Part of a small language model's weights.
Size: width 768, 12 heads of 64, MLP 3072 GELU.
Architecture: LayerNorm before each block, rotary positions, biases.
Training: 1021M tokens, 7790 steps.
MLP neurons of a small language model. Each row is named by its layer, matrix (up: input weights; down: output weights) and neuron, and shows model dimensions 256-447. Each number is 128 + 24 x the weight over its row's rms, rounded and kept within 0 to 255. Numbers have three digits each.
After each neuron's rows, "fires on" lists the tokens most often at its 100 highest values on Wikipedia text that the model never trained on.

L7.up1657:122160081101142096139089089121138134138172130106084097084126112151133148116129129162120156132141129104167101156115186110175084107144143091156092127172181127110095128096123102122159138183114095113151072157173131109142163157129116129141079161135121130134138087157158129142123147112124076171110108134124110151147118142112147107125109154123158122143156158106109185135117142121140130080076160117145164127167092100136155164131130101129129124104072113147113141131126117101101153130129107133139092146116181118142140092123128113132105175140126130143125123137166131143138126144147143134
L7.down1657:159150145142128105104145139111143133210109097117106138140122144116057103090136126105140134146085139159138150124147129150141085107127095160100123121140093137092173108084104115109085138091126156172171103140102138123122101109187074109113137119108147150115115122122153159150177100114176123089162099145132150160134109145107142131122107140112176078190110139139112124086144121095121122149130118121104152149104106152123121108152121148110119170134156126073101158122108128147133165182121157146106118124087089128110191171109099082118123150111148140126079137154132200146100151138186132120
fires on: ",", " and", " ("

L7.up1028:139132122128106150168145110126124119100141147120086148094131129135127159094150129135112137115203151128121125099120144118158150143125122101104130091147141107108107137125069125110093084131098094119129144148165110122147124174129146123129124174146180113127116110126117143167168117121103098113101126102125087135112121099122144108134122146151141089130121141134134101142119121081133092102110106094187118192139116095114151153079119142102138084157117120087105122155120085143163106146133117133163097134121142129116145099081111130114113158128167119143150152093152161142113106115145112140
L7.down1028:161122135131170115123154165126125121158137163143132157153151115106181158139146148158090085144134162138106141146154135120099147130136172125106103168136077117158116115111169137145135135145180122133191158146128119156116138160111155134117112103133149121086126121170094108129119151106103121156175123149118139171114137122122081107155138100107097116168102115110087121140135127151125120106133154169112142118172139132127109120121113137099148133112155131132125115149105148175117095147137119102118178173095094149091104116096142128162165129106064117135148148156122119152146174145113141133
fires on: " |", "0", " and", " or"

L7.up2055:145145098093134154130138171128116140135146151145103066111114116164136083130122174115103098140098157157127116092132118123133110149149101123129114103171127104138143129084119169159137127109098083097114110120126099123137146108109150118111127142144137116108146197094113078119134132118115136149147114160157115142126181131169158106106131166105142149116109107118138122094151127104175156154139109132103133119121095140172131098151142112107160120106101123147139116142173149106148113143091124130177129087127098087142103083118147144144110092101095119134124147148106129090164113130100127121
L7.down2055:091119144118115129110126124137119170215121129116133136192145149107044137109114102134163167166154145133123103119120112129125165142083162179099145131182149123102120160140137094118116142151123083113121130059133081139146151116103097111113231125094128159137107137142126074115087127136116148100112142124141153119121130101096093132105160136127132102134141103179148174151092124138083129144104142130135130125139143132111148128105150148143138110070119096154159171142097110144157167146179134111118155128081142095172152128174110108101140129117116114133137118117136136145150137125126110153
fires on: ".", ",", " and", " |", " |\n"

L7.up2107:135120091103112121096124123129143113130093129154129147141109115129129139107119133119117135154159150101130166147104129109142099159137119165109143117084140140114119121132130128180124141139104112123130150141129140087118147162161133109117126150143161131153135113143129103129082127175130129154136162102105135109151136117138126124129123119093107074182148121122115136130111138147081110116106152089143129137155082126157156098140117148105130090120165115115097172087187137148146114150147163135124110141130140113087108155118096126122112130084074145105068090098108121165151147106119161130
L7.down2107:152122159135119155139089146127177108093121124103138110089132111122136163167139144125129108129112096132098134182126124139150107147121117151168151184107139113098119126082093140113185123111108134136128108159160116155102167137121110125139126085115123108158176177125088138107176121136111119126128118142167163135162153130129194130129161149122121101107127152114148119136075152148162118172116115130112113116129118169134117117128164094081089104123122130115154114102097131119155107142135139106169172136216097131150131131115153133115125086144117144120191176164090121147143105086097155089
fires on: " years", " days", " well", " Prize", " a", " year"

L7.up938:133167121101155116095087131137126168143173121152141103124106090185124150145164140140094168158081137147149113162141134096121110171134154101157114079087157134092135119092124123156125140177113122141131072143092096124103145112125137091139112129140138131147132177118133070114085153140147115117090133146131118120156080137138123087138142143143145086135112116160060126127106129125085146123116125158149118152114107113135132112143108150140139124121134112139133143088115115103151150123147116143140102136098129112119089078138102127167067115104128164157125092165134153133111147129133137180
L7.down938:143180092133158116126107108124146152183094108147110154121127137131083146138108147128135141121095132089114182113124120133129080148091083150142069139115135129100117149091124114100135135100159139135167121155121108123119125142143095139156142142149098128092131159131122133134132141100152129099121108122171166122091113103117123130122117084133153146161119087107112110114156136128113127142076160116118140178177115113082113151099140126141134143109116129140095168165144154166125106176106113138123138137116111147121119153105143070087160168117135129116059160101155145132134119145136094133
fires on: ",", " and", " on"

L7.up1004:116146092105132137123144106138113146145131137142116092102103106127107107098125103117124117150118132135170124112090133112160136129123137122142147098146138107086126128085130163133157100107139106112157122152128132113127186153105129082099145112175087130144146144133085171125072104157116107148125102148142132148116168150117124067135116189141141124141153112103134156128154154090155127140105132072120098107076137113150158143120088119137156069134088121152072127133116110121107119099199111117151133116108115126130124107159145135173090112103149157148123127123139134159146078137116132144
L7.down1004:121138145133123134111146122128136159255137136128121092119147140138000108139105124159104140158111122131129111132128109110131130130131114107123111116121140151133113125127126156109138125145144114100137139141091117144134158164119132114120255133124121156132120143139137144128097131133115134131122105093146131154131152114113108110104137103112152138128143146119133136125091120133132117134104137117108105093105143123147158120141113127136131132126131109124114146141123107119139119122145147125139143116086144154161103112122110119128128117124137147137126132147144134118111118119126107095
fires on: ".", ",", ")", "-"

L7.up2620:178090133107130134112108123099091128137140102114156119148115073113142123108179122104143111132139113140132105121114152155126118136141114176109090081138138108154121138134131133154154097123099125099115153143135155076145183130144116119113120121146172126151098152126168152095113145127118100126092110151111155126129164154099129112100129115090145096102165160109134117086116112113161142104125137145132093127127105128157156123135122143128112137128126124130129157090147157146109149150115171181170139127137143116133151112099138126156141118090127138137136098122125165133133169120142115190
L7.down2620:104128116142131082157135118149123138208111132132132147153150179116095126116095153130173123148163084110109111108143100127152140138102156113084157143137115115101141143125139172111119141085124145110133135145131122153137096114106104152098137146119091101113159119130111126110150136118148129119157152147164108213076114100132143148161122117126142160160085122139111141176127153117096128146132096093137133139134145108116089167121186139130109120138161116130132119147147161116117123114130135093119098121086159100163136135135107154099135121171167130129110132174122151108109088128158116165
fires on: " and", ",", "ur", "-", " &", " Sport"

L7.up2227:127159123143088101118118119143114080124155123103156133147115133081115094084125108114103138135150140126159151129116114132110136129097105114164157107146158131150116143139128136150139114153116093129137170117139121120126132117167068128114069112146146120124100088130134122155066090155134126151106131128129172148130090127108134104092127147134146089145116146145138116103104143133176135130119085065114063157106124135091112123143156091145094117132105154127117114100107108123170100119107148085138144136113152126113141147081098131159142156155129129159167119135130179123120131172111117152
L7.down2227:153081155127103138133120124141108159166164122144111143136130121169082106138137172091155123114122118130090148077126130116146102107158078124100123124135129125116113133128157172119112148140142140144140088126097140156132097149097118096146108102089072102126131166143156104083142103102154112138138126088147126158109181114144153129149160120085124139106134089134132151109114063154102164142141102155155154116164116135122111137175127106088132086114115146121102154083120127139093136111133107125117123123115106112145127132161113120150110130121157138185119156120142181159159124156086132122
fires on: " ", " and", " the", "-", "–", " his"

L7.up485:122129124122127102086128150099116124139126129158140141142152139122132153121161101145091127133161169117161125087098155134161162144125135144124124099137116137151149165154127125096170139144094105127131116148126104132154125141123138116105086112120162168119102104112181144157151151123158131105135149106129102142113134107085120121138175079188123129141156100097159125131140114139141093119126136105158118119168146140123136178106117123111108119134083182083111161102111147145128111123101128191144128174116129141151172153105109137164110140165137131146097186155098121070155094145135130133
L7.down485:158165120148148118145141175140180139111153209134106128093140109122139151161136169156121134164125100156098103127172122116093153105136157127150145132110118151082141112089139140107129134153128112092102158131096102107101146124133094119094114123123142098134206127139140159089089079140116132180169120168091150120153140103160114129111146114118174112102113147148140102141121135160107116127108090108143136131154124136130149128114128135145126112172167126151124105139167097083093145124173114093119141117121138133126114103144132086088147104100112099105097122103173145140130104106072143140
fires on: ",", " and", " or", " p", "-"

L7.up2529:115178103117152159133082104121168128128125100130103092130104091158130124138126108090112145132117127148107108133102133101143126136135122136172122101136183127093082132105140105196126134137111116154164102146129088106125144128161103083126118138142124193172169112138118093127135162120141089131122184123115176144131101124138103113117102155112135121170162118141087161135146131138084151093119134112134101117192160107121131124147147158147145129149084089124073141103174125102156166179149133136139104164098142081146122125153111087111107122113149112115092081124151141188118096177175105148
L7.down2529:118152118099109111136118087167155091174116109164092118154146125130168087152117152120114101093122118126150165130128116143147091141153125115128096170127129168103138122146149129148160146139128168150135151154108103153142165120165080157150121122127137131102153159147140116144100119119127133137091124113145149114113135121112130148135118094094147111141132125160114088144130150124108132149103162107134132142136117129121149144140161123170114167092172143144117178149132092161096136140118135150119137128107117124143152124163118075102161134122133125145086115157137117136137105085126067098
fires on: ",", " while", " According", " in", " Due"

L7.up89:149137117117145098130114152120108143134149171118180117117097149156132106111145091136115112110092121118112131139183134143139159125119116111090173094126130146149141118134125180116144139195120149111147133144138112098138105115116127073135116139113114142119098112127111097070147111129142142173138134121138107116095159169111150117111114081148171116188102112133140132130073152113133111106111078112164148113096137108153142156144118091082121152104089113145129142136081144146138118122151125160153106164143119085126133099142148111149127180079125196108087077159117177138136137138091110109
L7.down89:143137149119137097104143120103138096136159110115149087155128134151124189120159146155111132158114126153102117118096106101120115146106136118116113170141128149122135173112178092140091120094158101169123124099138113145149127119112136107143116130155126141141137148125122136132134117115142117097120104129135112106109111094070140139210146197133127123113100142123126084128159127115103158134136153175112141151150087102116135133109133123120107140115157120140113108160163114105134147175121131114138104105140167118114091117151099129133125101136092103102146091143172117141096111101138122128
fires on: "'s", " (", " is", "ey", ",", "re"

L7.up46:139133111124083121145106112140115142127185171115133142112106163163121145109162131108151133113155146149155090139090152120179144153171143119153158082156128160080107125124110133131135115111121149146112147147115154115101132159159176140149121109135118132140160111123154115118127081119118126142108084110162090142160129172115123144110134149169190142115098127122118137154131149108094108118118149133110094094114131140177127150124107130093098136149132127146084147097105134124101132139119129174138072091080118130134157148138144086126099125120137167154127115134132116156126093140171067145
L7.down46:141128127156174152089142155123130128200108113188109109164134141115086117100107141117089116147105094107135171121166116098108094106072148137098101143121100092140119129138165167156123104122120097136160122145160101158130125128133116150130210114171090077103098144127146107134118135151156104101168126167104166161087121109111132160145142124134129120137118157161144136099077090102116143125120168132143123161131081099130177078094139074142129106140128135156155107125124118176096143112130156102128157136119123135132118094152143155151100153147101131120134124098127137129105145138114128087
fires on: " |", " to", " and", " years", " J", " States"

L7.up2988:181156126122128130126126176091142142129098099107153105093111089133152136162168129113128118137113168103152120143170167097137138134072122102130147147114155120135147136141142090117140111156139112140157121167152140140133129119097118146143106127113118148139115123144125146096144121151107147164100122111101096116123109117102144119086140171137133091146145110102091110126146120113120092110149165105097177125134130141125147118120127045124140163086138139118131150113144128104142128140093089133132137114157102134089136077113146153160135185105103157100072110153077161147117147100137147142
L7.down2988:140122128119075173111115119151128099160134148151147155154101141144120144120100128137142155184125139147165155091081138121131177108120099133115108156171106153108151151101155148122129133129074137143125161109114099131127137109102103126097089133151088143112116116120098123118155083101144118120152160145128126131153130117098140162132100134124149092149149070091091161101145124097095118114140116152138109134129125128115111118118101168104127194121135115070142141152097151119112127128156148152130124125115146107123132122111059133160119159109133137182108140106108135089137082121130107117
fires on: ",", " (", " such", " –"

L7.up1770:123179145096120108080104134155134162145133133085155122096105119131115117110167153079114149127097129095160135097115132104112122158113141138178088098114206116149144129118143144152113126129120135116112086135139141140141126117138150114100082098153154159121138155109131117139106116129119130113120140155108124126143130082121146124108155174119117121216169153123069119113110117117100136124146120076168105122125090100125108132172164108143126093123085125145122163118125115140179102105103139076146114138140125091091154098115109132126122123111157113128089133159131135128174146079115112158
L7.down1770:170139105156137111164136107154136134193119101137102145093123131136088089114119150100144131131130079123147180119148123119088122156094086127120091151155121137098151127159154127092164131105129122152149143118105146137108106133150077096121082148137121139114122150172143126120132115104110137105139133113130137113095061140151160121106099135133125131207113068116144158132114134133136150149146145145122154185134118167123100119138099136182146136135128147116105129113144124094155114174085160139154098132105137126130072135128127102168139136121106164116109120111140111146115133143153095148
fires on: ",", ":", " a", " of"

L7.up1638:140132118069108119085106087168173154156189127130143140135125098125144111103176136163075138155109146169147101155122154105145152141123162129162108099145132160094093137103133121188127144160108119164121117111143087102131136136133132072115061117142161169142102129128134113108102149107148087186092119141094102122160123122123136115080148104174152082111127110180095152133111182114135164073118147090107112131112126111092117142124107132161130106165104166123116156134111110158103117110105154168153140111103152126091106110119117145131121114105109118139135092155129133082173132123130118143
L7.down1638:167135126113137111132164087115128121156141133152116117163128128112134110152102140077145115151150110108108162109118135151155111124144091084142113156120101083102107146115182138107162110115153156089130094154116117135128134160165116139157091167130110138104138150110170122142124140132124173085159153100134119172116112125138101109135145127098133155177128160118172127125148136137121151145165146122140175154122096152103106134124141123155166131105149088081131134117117160182129131111124130140143114085116075147139161119138104092084137158115124136128144121152116136137144101150159082129
fires on: ",", ".", " and", ":", " a"